config.toml
n_layer = 12
d_model = 192
n_head = 6
n_kv_head = 6
head_dim = 32
d_mlp = 768
vocab_size = 8192
activation = "tanh_gelu"
norm = "layernorm"
norm_place = "pre"
norm_eps = 1e-05
positions = "learned"
qk_norm = false
attn_scale = 0.177
bias = "all"
tie_embeddings = false
parallel_block = false
init = "normal"
init_std_qkv = 0.022
init_std_o = 0.00449
init_std_up = 0.022
init_std_down = 0.00449
optimizer = "muon_variant"
lr = 0.0108
lr_mult_qkv = 0.7
lr_mult_down = 1.5
beta1 = 0.95
lr_head = 0.0087
grad_clip = 1.0
warmup_steps = 200
schedule = "wsd"
decay_fraction = 1.0
decay_shape = "linear"
final_lr_fraction = 0.0
batch_tokens = [16384, 32768, 49152]
seq_len = 512
doc_mask = true
train_tokens = 139800000
steps = 4276
dataset = "wikipedia_en"
MLP neurons of a small language model. Each row is named by its layer, matrix (up: input weights; down: output weights) and neuron, and shows model dimensions 0-191. Each number is 500 + 40 x the weight over its row's rms, rounded and kept within 0 to 999. Numbers have three digits each.
Before each neuron's rows, "fires before" lists the tokens most often just after its 100 highest values on Wikipedia text that the model never trained on; "fires on" lists the tokens most often at its 100 highest values on Wikipedia text that the model never trained on.

fires before: "s"
fires on: "'", "\"", "di", " D"
L5.up418:526519540479483468465560554505540536491444586554507449411534506497455489500578458479504454500512509479404572470446557484497480568597519507465532471524511496471492506497503479511486505502479466445554564511453391517465548480516496475467536438566559520586483428494412539448567540518494421485512464501554523515489543508523513493514512538492527487534564495525489479498528468489486539496593481431531582484490503461457521469550446520516424482536476454467474513507462475478502444455489488452508545550516533487538488578533451489520511400513513513528431542442516461536470545485543442452
L5.down418:549494489535570506507488448453465430528474427481529589531546489483447518506490487486526467552462484517493499503522482574498430471558536508577452524524450455536552513505491612536421485565559547434448494510537589456512508472437551446508467472547461496419483479519513589506459460446542560458518562453552491484536512469566539485507463504567471514450498492501510491487496553481494444505470489519438494499475431544500451453484447453520505447503535558492501562435527559410453512412565482474515514527510509500512464499543499517518524540529504487518531550486506544401474478489488558482

fires before: "="
fires on: "=", "ce", " The", "pl", "lit"
L6.up684:464547424500488464536484554476464471504474556440549455452462462560445445485478515534492482487501489492445509563499506558451498511572506533490551502491602551511499448479497552635525524485432496481520445409579568580553539460515530509514471462493490462473562510524515509465519485567470543498480429451514385496525464515500509518571474567466553480498567513479543518444458538544489431526511478495527516543498480568506504453482435487527508465462509540480427573527515564472478484519486514468493485389487526474489526513548489466509561534518492469497463502436471472508496468478579497498
L6.down684:512454548567472493517456563472496459470468555493442553505517443538485490468461441512597556524518473506538501472502546434486441551434441449521492536551471510478435522511515506481427435576451456504492467568517500429500497518436472552506501426476520492513574452487563546529509533460529542440473493547538485478419495535545555499519480494514520553468501613538486481398499476505569589467473542468496547472492551471485501561486497505537493512489490437454520508560517523487440549507524458520487502531471466533549514465419466480540566540438498481564473493452497577513464466540462506515

fires before: "|", "-", "mes"
fires on: "-", " the", " The"
L5.up277:536511496534446525494507448542524492537474525539503506458479480520496582419504520533412497517531464465496471498456432517591513534466525522523482469555505453506534487510511380532447481495456478487475511500555520452479530526550493489500494552446559500469391506484466586456479531554510539496538436508482552527493624468498461516527494398498518511523545526499542540527559514498573460454506597451489496454479489536536471488454386477431501526466549509560501442498502510523442535442444499470547535471469556540511534437546489515510495535501499537480458494495508551605511470495446485486
L5.down277:460572517548476477545488532484487512505543578509518472517488527519507476422453497516476475497540546523542528445406426465528454522551516458526498515558520457567513449519487529466480476491506535572482531514530465453561477551488555430541505614557491495528421529438503478569515522573395490414554496494399514505502425508462508485502499524486568524539480445457506525524548523472475524507497511510521488522475465523444488482502436486461456482408535554523483453435446457512512497509448462518524514507547571485550522449530518467547475518572499435500479498492530514542502442580483417493

fires before: "=", " the", "-"
fires on: " =", " of", "\n", "s"
L9.up475:463499491502488517509475511518542479559512535519498464541506463545468544508542516530498485513560520531522524458552452592436444516472449491530482481505451449445482578556504582482444523457534476495575496522437569489493593498520470524444553503528513499579459546484490466529494443590433488510523427470480517481380525550528550405493495469478501526468527466534548555511486533474451421496427542466458441498400433506528566520518460506447509515492442523501463481463494508466503553491506522457463488552563498494483525428489503506507549516546536534455605455502522547464503517493553479473
L9.down475:559493568450482461566480487492454462482491466514474470534500525508520516429521489464481527487532510404481486471461489464599468547527465514528528438490569520512530464459470491458549549460473480510463569472430477529498450496471549563494534496500491461473540565507548465545484425515431492463449522482523491462542505523548492555525544553505518496520576536543496522434545482488505590551532499537530446534507528440463478552498477544519409439474514534587545508481467545487450511537472478480615492539483537521518446516469514505469520487456466545502399467587377527478460512491444495520

fires before: "="
fires on: "=", " =", "History"
L8.up569:491512516475471522469482449524530510486498495472486504471492506489509474576524545487431502533509489483495455483517520567447466535559560528488476542539461514508462540504467469537503547476585482442509541475508457451494452481512513588471530526441513500543498559537485555354408522559525600544482530497472545489492561541522530510519445493498544393542491454480551551442513476504440513523468525462514542553510544423468428411480474525490457480406490524517517504456484513495426538462455517536427465504514493545592484547512478458522565516500461500504538463446526543482464510531571437453
L8.down569:467508475541473493470512555550558493529497517541510487502458473515584504525526507527474495481451530570507502467463474576476505550418449523548468500520470558592506480491548462470524510452537462450570473467496503550518491508502515525522472535488569496476417587511548543547455514424482425461451448450449448510521522437519549491490436446512552482537553475444474421522619496441512514478523534550444551492449544520486441522472518474527475473465473503448493554470507551480511491513544508494523480483506484528448506500555510514569500475467438426482464505574469442489471621516417497546

fires before: "|", "-", "bu"
fires on: "-", "c", "al"
L6.up395:493524502480473556473470481487564562433468553503445485461438474481492600429538525449467501532571471450561502433560540488520495562488517468486483478504469473567514550499483406482566477539510475457555529485497455498557532518534462412517582578475474508550521531533473466507512509542516486458584461476536509551521519488453582478528508540510502518483517508480404457465519483505522501533480452536526492472490557571507599499473477445449545517449562514500518418501478487495548498463494425541470547529477541430456470515513500427492510490429559514484554484401503465477537516510556490467
L6.down395:486522500525486467490489440523458521547493465518472482457509517501527493465519520503521480534533595445530390453514480415541477556530476488524477487521481495527469524517541534457435534440531575502541588487502549507462586474464461543511532526543473487525467472485516462488502504563535519554593481435518440484492467572526547536454509486527491479508501485500385457522516493496550559438415617418506537480501525448531570542475489488460469436439470536455553466465487506446488492574554504505479490564489552511498440459513502483442535466530512591472461515459466525509494487483509453581

fires before: "=", "ern", " on"
fires on: "=", "nt", " a", "-", "era"
L6.up687:526463510440476515497447494450454488444503461487554530523459462407473522562451509472611549424452512487508552448483537511526504481559495475534453521510477510502552449454440592522491480477536529414554574547512475509482526511445492502494500450514466545469553564508419538440514514514506490548499464577521518432451437525507501468433500471482534473523492502527523584484503491467505531519511412518536524525484570437565462552505426479446545490530482476595479560533515547485513509510447514490484529407462459471547546491511440500535513535466460524516576545461492418526542527491512521507
L6.down687:477497515569444473457538466461510516517478551486490542482476488494542450507572488612530518494514519542463512538488540505461507480400497551584512493556508480497490484504467500494503547462521511549505483516563453470580471503477441455514520515486486466501492576528549466547501531484435455453535485500462529506546500469465461565576504512511584542483522553527546414488445452433454531474541561572498476529512531471488538436471527486476494467476524462447452434478549451466494481556479521517479465511513517504449515420517514500442497512505605405446394518567450481513432586526491547525

fires before: "\n\n", "=", "\n", "up", "offs", "in"
fires on: "=", "-"
L3.up657:486539524455487472493493506483521503518544526495468565466409470492507611457478509499498472476474531551457427551463498471461529494503518489486531533514432536515522570484573494492498560479468448595480493459462495388432562505514394513466483539477529519520508512533492472506512542482517553514505566487486556496528485514529503435513515450503495488504490568458484488515468469523484551502442490400560521494537493509502505532472476549479509518371519514450493538538489427493560545563476479537522517464517445465498573510464450461597500432571581459519506559494491504462541443503405559494
L3.down657:507517426508584461550506428547521505495511405476525452452497510501530505464521480539491501517513502464486517494485498534501593516508469479604533423513448530507477542482482481574480456478465546556461525504550517414455496467477496510540459471538537523534496561519435471519460488447473556583448512545519555492525515505510506487465425494504471500538533526537500482519461511524506459452497520514514487486488502517546470541499442527442387564360520505475469413443438475531554444551478533533518542545548544460532496491463556444518521492521462458560581518482485494546494449493448462587

fires before: "=", "s", "m", "ni", "\n"
fires on: "=", "'", "ter"
L5.up628:495461527492539416472557550526488555522421480527541501483552568500523488501545489475453442442456539539466493547510537524544481505482507518526483521504549466469499501475531497460483509472504449558400446486463492577477504461544494483479465469470439491541545507478446474436541471616564439519535513472501529462496461475479500497490417599501445510448581498500454491470493472511497536465529553507533511569374499485513508572516476489510453520488488475503528521517475417528572477461486496486524582536541536558531564561429482525523532466519493507535517527431491522528521412567523430451
L5.down628:525522486492468562465512503502456415462560452411493481482501488526523555566484524547531521511492515546521499518523557522406469504493529536545514466572442520417438570472535538534484484545498501557495474533572501501526479496438406488548509431498539503539523574415514428438456549496494544547480505543512560468516478538491452536515559444532489492469519521529521500476586517542466411485466473444529472498471618503480449441525477476532489514513496412469497487509499470450504436555501548519458492469480492443515545513530521414497494477503433568564474482511444515490468473549532549468

fires before: "=", "ta"
fires on: "=", "ed", "ili"
L5.up168:448550448472473469458576475546509479544504478468510497477482397540429549495529483512467530583416535526546528546476416488491543475549466537415559535539568521447534516518480478505442475554451512486446566481478535482438468407519443537455477525460518565584557530521519439476547503528493518543500466483514506412412518508519459481568440501438519456499495540439514518518491508473520522474536477494508461502458458503497502481554435532465472494424527519430517474545522493495502568541474589497563508495466521537475462538505528501564544500503536505547435546592502499543527482497508484471
L5.down168:490563504522472443508527473500508468494518515439475467488514528380571462526494486469541455412488495533552512434529508517488520552490481593526505460548501551448514391434497530532542460479500530513475449475502501468576574538416475533552533455531531510488585470484519554519507455500519508563459514448470481443556485473483499535478529458477498538518484528584484540489536527462491426522487469522475448494539530512580507521547486453487439513461466502517496524501493475480474437586486588534460505483501410547551458528486466528539500419497510517586517444506504501541468489577433517422

fires before: "s"
fires on: "'"
L3.up266:532530545444533497471496403524566575518528509519410472460537441507472536479481476448498500526368543527535508507498540456491467501445532510504510465508487521489548440549495519526474494374549491478519545525573492498467454505491490464573505553537537437522485480507489447503501482527554521534508395450482523523444569499552533538517461562455516509521596523512505425541446489461489452574511524506544507446538497517492546487473482477454532480526477426494541542486505546513456529453489507491537511497495463555564542496493437401578467533527499564513450440491460479531479475429494553511
L3.down266:545495489494496542505479484541453483533521521505501481484487536452516484497497533526510498524389582467422436598507525486489570556498591439504500508509491541523502499493486525466525416432444484542456568545411452488491573517517533441471559488510473511506536518520590485511516443517449534431566569465478555425486480513523514492531412508481497422522517512524509522478512535508477489544504564464497566501425522498494566495535524470483496477473496406524515476563540447451484454471447472561483477499469573499489475496535527487481433479470571380490499533573459476492545529492543492508

fires before: "-", "|"
fires on: "\n", "\n\n"
L9.up491:465488544458468531416477489525463489567523430453528525532535493519499533437504436425534462475491561533469567456556531456505468484510489536444488481484552490522478504510450441463458476426442515477531530519491546564506424569511527444470487556484457460578508516517556511518475480463482467584506504485523530474483457528492520471496534516561598494481506451466499365445522554573459474532483499505506574487529534516500505507575445499537553514500519467514529458482552498490538489517467541528531476584477492538457472504574569580499486486450561522463546490433484535517491446496492389527
L9.down491:529514411486517496529439548522418527467533520492522503516486409539508495352549461542458486527507463513524461522438481516445464474509521516531484476506538550512422487514552576430532461595572454594479507508513507418547602478493543500491469463510555437512522484507473467547539495507529542453502564511494497460494515471490502417512487504509493501516456526481498531464492520489510578477483538480434464496504508451527470443538518498505522496515414475447533549495494492539476497486485528495411489534528546463534530517463443519459486554547438578545503515461560604446530456528504553501

fires before: "-", "\n", "E", " O"
fires on: "|", ")", ",", " |", "°", "\n"
L5.up329:533458527462458526444433578468486549507440472459455502496494477454555519534570457539503558476538493539483526510639506513496436533531523529462549495462462538560438489474574496465408491488462492555539473475500541500489554525462531465454554506490503449541562416549479439470472492513504501494536504448509457531479489485438496455481485520458476482514546510530527539509455542473494494510401542477498496507491453511509538524539435563541593522497468505422511457579603508528459481555472547469462511492545537492491534482512502455463460470575530496432432532534533441509418513463511479548
L5.down329:446523521433550508544525462564504451543493498558515558518492474476451433558455569500480482506481516501469527446485515479432554464410547511468539534486518487463436571504494485471512514479522542502463550490495493493461561488447535496503534485562492476504508537406579508524504506483441508530506471488446436499549548517618472567490511533467469502441476518522474495468464568508481475444519497473475444484550534529491463452566493508547534475473562525438517513463450423503468529490513510550494453525522482547534574443478449473454533568505444608531480467499560505479607440460486427553

fires before: "="
fires on: "="
L5.up174:509471492511522471404547540392443444408600502501447529451445443485457468541500465564576490505499526500563525521504532506471499475495494453515510530518577463496479548468542530517508512475492462476549543516547430486481499510494561489499496459622572467519549567490457483486524502494459484507541505499527474487489506559511474497458456515506493463518466437451507545446488499489460586469544508476525480501484470498489544530492469466455489549530494577567482521569522447465516482515463460438472608468453548539529522515529506535471543531483546458448405543533426484523597455459485493543
L5.down174:480437562503504538526557468509508533487506452473507501478540488434472484522455596479542504516505493527466584479440530566453482454460526429474435531517461532521444488560481478453445519458554483510505419495464492545536480507421475552524505494482468480563449552460457578467582543504459478431413532496555488489456497555551464433504475564509473487548512509575510543506411491503506545472565513517474518419479557524452519566450526460508581448527544478506441502553501421489546528528461596543473456486497532494534490535563471556460528498510484462527527474529466510500452534491470480493

fires before: "="
fires on: "=", ":"
L5.up744:451463546518568528479492527497527553476505447380511556454474456544533461481502421579445486536604452487469584511489477513491486453477490542516498538481552503481481497531487545480454493584469415503563498485508485501570543500423478492492542511508457422567420545521462492446505524507467473456493500515505439485428507541527481562494519511544508541465506566504573532505514492540489513480554469442526552540436471507450527508546532503473457466592486514486509565483534448397549541509458463477514490500468503559523469466518526466468473532545547581508418565487473465483544458509514477490
L5.down744:459549503563456516511533517521503482528552473515545524480497455446542462507482504399555514465505507478501522530533537576479500462526554433414508455490461441520553459503464492433508466467499458482521406498454490424451486503482392532517404480511458522451522577525405530468453563522476505555489461511483524502485483487471471427505458527522517507567521489487576487419499505454582614543512464570502460477490508433493558566518491472547482537522557503529553537532494423515510521479542522520511473470498474480485502480521525584529553461503475484471529482606538501459492507547538485505

fires before: " |", ":", " (", "-"
fires on: "\"", ")", "\n", " company", "s"
L3.up664:486569475463479584514507489440517492507433591524422500490527558457498458505557526537515496544455477435542566475483493542495575515453506461499479470516478492536491550464478548372563477441461457428539474563484479449496467486526496484478447492427515513570504510557540542526484560545484549518474570531518497438526526486420534524461508555559523476541585507557479441563456470490500501510432477443484578510516473497526527515565498544495484501551451512442492535502480452483429540451438423464478490571481494535492522429477473505525568495527472477480469510519421517491535488505502533529
L3.down664:452505463419515522473501546518488474477565452463511426589479552485502478502518481509464424460479530498484487458532546575542437464498542449545528557529481543439495416524499464545514498464475507525532530492527493480472550434453480509478472524482491461495499552393502497533530477475533471486434446522512533460568425455442506525527485466463487557471527496439468501513554463500562510492582510521520476522412600454547519494508544486469538467400472533552465477509453571513572508497542592503569484507446525430510532535548462553509467517524555529595514514504492492493514487486455563473

fires before: "=", " |"
fires on: "=", " Apps"
L6.up95:481443521482481510549499494538547519546557475485589505513471499443503508513482493477480478520516518598530486481494446454491450461508458564496510476509511520470499549532493501569492460546492462535478418515541428475495507450474530494389557554565527490500492537499394463522523546505419539488420479492452444503535542559490488535530470470432517559514546506466504481564554477525517445497523443502514432534497544515534552509565475490460478554480478504556474422532486468500512507509400543445517502482428538464488545558640470537520503470523480452545491513521431549553493431510435485499
L6.down95:484501473527495532463517464507435568477456453493526588532524393486562536509511509491555538521481483548395476527463601509453472451488558478444516522494451447510544484568516451468512485444546448462445512506532514563516574465496532557502474495522485477472517554493487475502484439492472460470491508461500497527466518477580497537527531557538476438507399442529481480477520444526550508525509468552466501583523551495578491452522510512445493412534464504553447517505497500445470479483479535488528593467472562529553412510516468510461422534508518509538472574492473546427495472548509552494

fires before: "-", " |", "|"
fires on: "|", "-", "\n", "\n\n"
L8.up494:568504501520464500491531531571446535576436551512516511559427501466513495482500519468516462433551479491521626511512549522473458555487450544501398449524471475453503573468507522506542445408453444472525541613393497487471486520510488485478523520540523494544442560554521523558471478439485476495503529480490574525520489507496475529514544469523517482488491533525490531409518476481466497452429453516530539437472443476515498535479456487498494488511458486462599542532512499486530518522517528571518516493563466459457413512483499552464472536431517515489486501446523490477613464532485447509
L8.down494:527489410522476501553466558474491566502530476470495545527474491540474480366507446586503510425443422493562463533535453458475448448459557527503529405493519447453528499477589444532556444528556509514477445492501533494533506497464522452417461524506558457512522502471526524458567511464527448511495482516533490447431526547559561459569523493432521499537464493581500492490534522482516498530498495486513464503560523477528487506523532447490560466458484472482455481576454488468520508443533542521429503492552578470477519469556488524493496519500535508494555483492479524433608512505512570545

fires before: "\n", "\n\n", "="
fires on: "="
L6.up411:476555492475552522514517512534473559484413537499576476510442511550555552502548567461421546527493517522480545563462563457480533513510501520472498391460509501516454506457494522545491470505557479590499404461453459469434598454523477541494506482511494461542532455552532498518522490539442543475549584503458494517547481498499497500513507480495472545525447571486512509515487522437475538409484551482500511501477552483540491449520459468490515529447506500581514454541523467495471421427403480484435463490524486459492492552466418532528474460519537528506481404486559510552443551516451493475
L6.down411:489525455517486499527450527525509521564482516516451478488493485465510444539514522527474464517504506556513473441501550511580563482491518496518508478494459507457508503464505558531426487559503467487538544513495449505499499476435477472488579508487553528529455616400484492521509465436468492527571477510453450519507546551425459577528476528438582588505561457510444452501452431468512481487513531501466466497562493540547507471424451536515549398520524470458526456524621509520518471435514520532554540509510489433546451471479510518538470482451506490523455478455526482530485420585568505556

fires before: "-"
fires on: "-"
L6.up538:495507482527471500532556436467527559557498476478497494485462473516489611476519582522430544503462487435488459492528534537525462559491500484565563469478560465504572482430501535541431489487446467507503510578541522439449497571575544506523570489466520453549524535487482480402475539464455480513521499534548496505512449491459478544455427529539535479468505477466581542452469468559517504550506525535540493585482451505488531455471483495524416571507534445454500495521529458559499509517464558451470504481542508485465468485478519413466448501501599574533419498501497499481504489468517410503
L6.down538:563407420489519447484526493468527520515526545499524444483481528506469475573493460518503474472518582424550414495480505493462415458485525463584499445519495536501537470557475489469511508529549536501455484488525450476465497471486556523508521541487544489535473506495514440531473549525458545413478413536456565445486577539522506573501427517438520446522482540585471499526532424529529450552463533423548474466451549491527527512540454447486474514479494533476522512527485473466495491478526511546494532473501566499577432603456469457540515532495436520522509452525542562579517456533512474457

fires before: "\n", "\n\n", " O"
fires on: "=", ")", "km"
L8.up238:486453514501480460483498495471540515469526518514479485456483506509582517523467590465521501482550503548577534510588550454492491444529511468448542445486476546521474468468480515439481437487507442499543465457525471457451565457493538591472524527528515487483492469532473568487556562462500535535525447524483547506469521503486508483525502513493513516577542531478519502535446570547493452522449495554439480547549524462553484521471501622481492540362473564414482503541579430475481476415432514503490521399527527496525509487522522463514503481546531439412479467502471481506431474443537500491
L8.down238:499476446493553570507596456477469484510431450574470544473477567500491472451516497449404507516454529500460431496509519413509478498553522565556532468515451539509540521504458558497504546532471475466481511449447548411471563492540554532527439492522541525559439494521544489534506481479522552489523568545497493520526584454481437534521493448560397484480499473532550473520521574483513439541478504492546490495502553455573435501487497506477569524451481489538496463449510475540503488458440561503473517511586556523447429481479417541498475463524488511455483537483506546474480427491535504544

fires before: " |", " GA", "|", "\n", " W", " /"
fires on: " |", ")", "  ", " of", " ("
L5.up375:527523428505504521522467535529572480527454535529465429488494551562517498477482385499519452479409409491505504503469497507485562493533415560502440522561501480521479498511435564478569501523427426504543521474516462425561524462503422458476474521495485466505471483568457540497514583529505529467566525496516510522535466523472527475535550578537473444527517530591454461492483491517533444461498524521493405508512484495477484572494549465513545541446543483561476522535473536472522519529529565473560474464440518531453506505502485519451548490583455452517514512421523519511498499392491533497
L5.down375:572433463453520459424514483475455519543485534479532438462489502472513562541562501528584506504473554468526516534504436528486512504539442464458458523545499470528498435503473490541471500522523496472504581479505492487530473515455410495643523511482537498488473560457539543443523549412518514497526511470512484478590505473509579491507478539574427513493462510527561520483504429570489573526419536555513471458491443416466502528579485505492507487513514471480451467509489493499452558455422515422531533491451522544500563511554485448562481507519517536502500476493498551551469468448527421490

fires before: "=", " the", " a"
fires on: "=", " as"
L8.up725:415455496447449426477521480511494496514556551523590591518522477477454546492538491467485521493453513505535448381487528564443476555538475473493483550504538547496515482498506502438514548527515485542467509444470568437528529457411552476490548472472499550545579554384551480499426485553504502513532493568423533475455548510498514520460503470467556483523507517494501516523509427507501455567542512452399473492463531537528468475461511499471496511570544494465457468536472483510537475469446519487553480439511580559496459520548456502510501495530574517498478506544480547466442528502542454446
L8.down725:461525522505503588506480530521493509512426454543505459467521530496526481489522389495514452578504466477525453504505440546443486545484574497495460632503466511512546504506492498458517433518488530454498525463544464523535530490478505497453547470496547566501507553606490474513539501512499419526518537486545477494546480577493583519542515461550467493521453535523477476520510533532471492495517466473566472479519467422515519484530515568524494365427456395534533470499488522502513489472485487428500489486458511460443518481549451584567486544436536473513485389473462524478487562495476532501

fires before: "\n", "=", "\n\n"
fires on: "=", ":", " for"
L3.up381:522485523508497508545484447510473472480558461557561572508561510537501547484451441508448541494521572489519469431486524492507463517476410401548455483559446511545470515457482545527479481480524473495402510544511501462495511520547475480501470500458526516432501568468482509467481483498494528520462522475508489522506505480523439494456472531406453484496630478538482464518583474511521547517467560559513500532446463492509441538509458531515516434503558492478545538539554445488457447523483484516532523511561488561484606544488460476436478517584527370393495535532539505490512478529520467493
L3.down381:504440456466444472454568483515491529456478516524485465509590626468509544492508515487483536490524490472483491483530492530514612495509502520455513518397534528444459501487479539552527451539536483524489466466522527496530492477491467491500506490518484480434530564552503463514432439539577431549542428548471487508489479533453484490564488418511561458463498518522503516483511465504539504442494510582434504417536577409561455475488473520455464498478557473441466526544525537545534488472440533496536567493533491500525477555535486446488566483519432587517546504465525397553469496493474546494

fires before: "-"
fires on: "-"
L6.up641:583551491352478524472550482463598483538407449517475503489492468490503540493526527478478494452511586535424542548529559459506520553444513550475544485483476507461489518494539481538470526425471540490541507520515479466506462506513512444482508475585502475553438570466540554484470556495516559497530533477511492484482434465487509491513512552477527536565558540445473466484484475499473443537498482452490560566404501454410502500492508472490465574408541487455534460537455492483594440483477506539535501492570545534511500500490600489458446470500474510513442538501486453519483510504524475473
L6.down641:465506560574497497539559476495458446561529488487508519589498507544438609424484513507505477487528515497530434468500537475455517483490452497485454464454502520444452476468555524510438509544536468469519506530493477523488547554460622482551526472478537565510545485466475485522443560464460473481511496568485502423496503641554506496534497518414503475488460533511489561502381580551481588461463428478491465491520488533489511516544483469541515444497481586468529481524478477590502499564519462465500471415527493452512518519507460521510521461462483449540487493445520497483468483496539502470

fires before: "\n", "\n\n", "=", "ot"
fires on: "=", "qu", "Ed"
L5.up423:407531517475459543521459512493534520491526505575469429492522498479523533514521484514470505525510481473517485504487510460386546510503407419498511398547459523497493527540490544556537491512550518513490578405491479482468490448555490521519446511475521538535498543449484489472430493503519545531473437460528555557501426520521477572468550507475497539462446493522461510388524443502468546519434441504546652506581472550518511575494507535552511453445558458462472501432555490518470506497462442545448482517442530522453484522509509484558502511470484489524505539476501464561495502501547528497
L5.down423:469475435477507579454499496537567585507464468464527447494479465471500488491555487495469533487521498552487570540496496484473519478447494495533551480560447453545517545447506484552570532500418482514511467469453581602529514500505544510491486542525488632497503580503512492498525524410516508560571503436434491487561513527422481455504562479556466506594492523464509480509574529505514553459482499544521511460464443563466468527581527476538521494500515513494475453471464488506472409499479497471452503511474532408510495523508538439495459479507567476385482461471532477495468486510452454476

fires before: "|", "-", " |", " O", "ologist"
fires on: "  ", "1", "0", "bi", "%"
L3.up264:496489528473515535435456473542469521519528458472463493489532470491501554525460493497532479576466566561559544459546497629506486513494522392471442532516452528499577511494495453443533452549505444538513435483526450440494540452457510490524528488518451548495464533505461504457528598491485520548537477536435439564492472453561496452440484528491503440489522526478502557545513493471442424488472521504539458545468526469461537493591527548450574471535524523519560536468540514373538519530548479477511509478462512438435511529439462549445491568546446513513518514509520502472492448526509482491
L3.down264:543539487523455535514521479434471515463502450460495502487460508451564502462503471519524554457459535536508508414501520501521602515507443512495547484488546541534590521465547486536506468543462526565486576480566557455536499517386541514556485539550488429520523478521463526474539496482459594518505523495459581477511559533491463537481621432481429479489520491502505469556457492514515478437414419479498494413498534540467454452497539545462484543409558482491500476496478486510481518563477482446457544496515502464549431539493510491535517533485437552522525464450466500431473462493515519546

fires before: "="
fires on: "="
L6.up531:436510525459474490543526439523511601455563459460488460481465441527507492495432506502529533498490521454483556483431439496449538464481468566550539517475532519500501458534520521518481522460544502453595493508528423551474503439462534543474473491530589442481547531517478477554482597557464420523519488476539521540489477479519463470528464492484560472540550488539542533450474531474518500533448484477436440495447540548534535517538542474463483452538491524528494590532446510448541520485449548520559501484461487492472402534538531560529485571473567546450431500454451484485475494451516402540
L6.down531:491502482545437569478477500472469502525479504467468547516539525490524507444506528440564500458502458571476543528503570515525435498450479483516457456483575488483512504525512475478510453508533479476551430567517388521476501534479491514447463449529425464520440559509468532446526504454551507445452512528480502436454457484497547579521497574472489539480418546553525533525497557508522551567479501507552509512474565460489525518491535516379521440572499500525420442507509472462573465555476560516394533508520507473509527558476523508486474574489519499505453561510427529470471576442491533522

fires before: "="
fires on: "="
L5.up536:436468483497545477448468510508537510499549529427557559470533466498511473409498510580506460521593590494555495528478479504528462487520480549529498532469484524459491460450505515557457487498531496434528486543593454499457491503502561446523490576467464486509487562569442464490546552483447502524504514535466528419493463494501433512473436547487551509503550494485458443556498459495552530486472483445483475510447518551504478549545413453510489551542454492538558535511460552437507491475444524414506469463459571528453525490450581519517488469453565490500582547472489555510583480458468453514
L5.down536:546502491504490517439541491488512495501476437530575465489501528484497543409448506486572499504474400561403565448477525516465498531465472509511525461488575521521519445533515485543505479470564469442502470504504549559490545427468576596475449452550501471476490509428447524532583524458529499507544468491499529493541504507501502502512479495555467554483406528487529543470450475546461493501551444479445494525484521535552509434447494539437501452530502510514452521538489511477556526526486571477514514530469508430550509545555532652457484534499448529499523543520424483451476439511447520478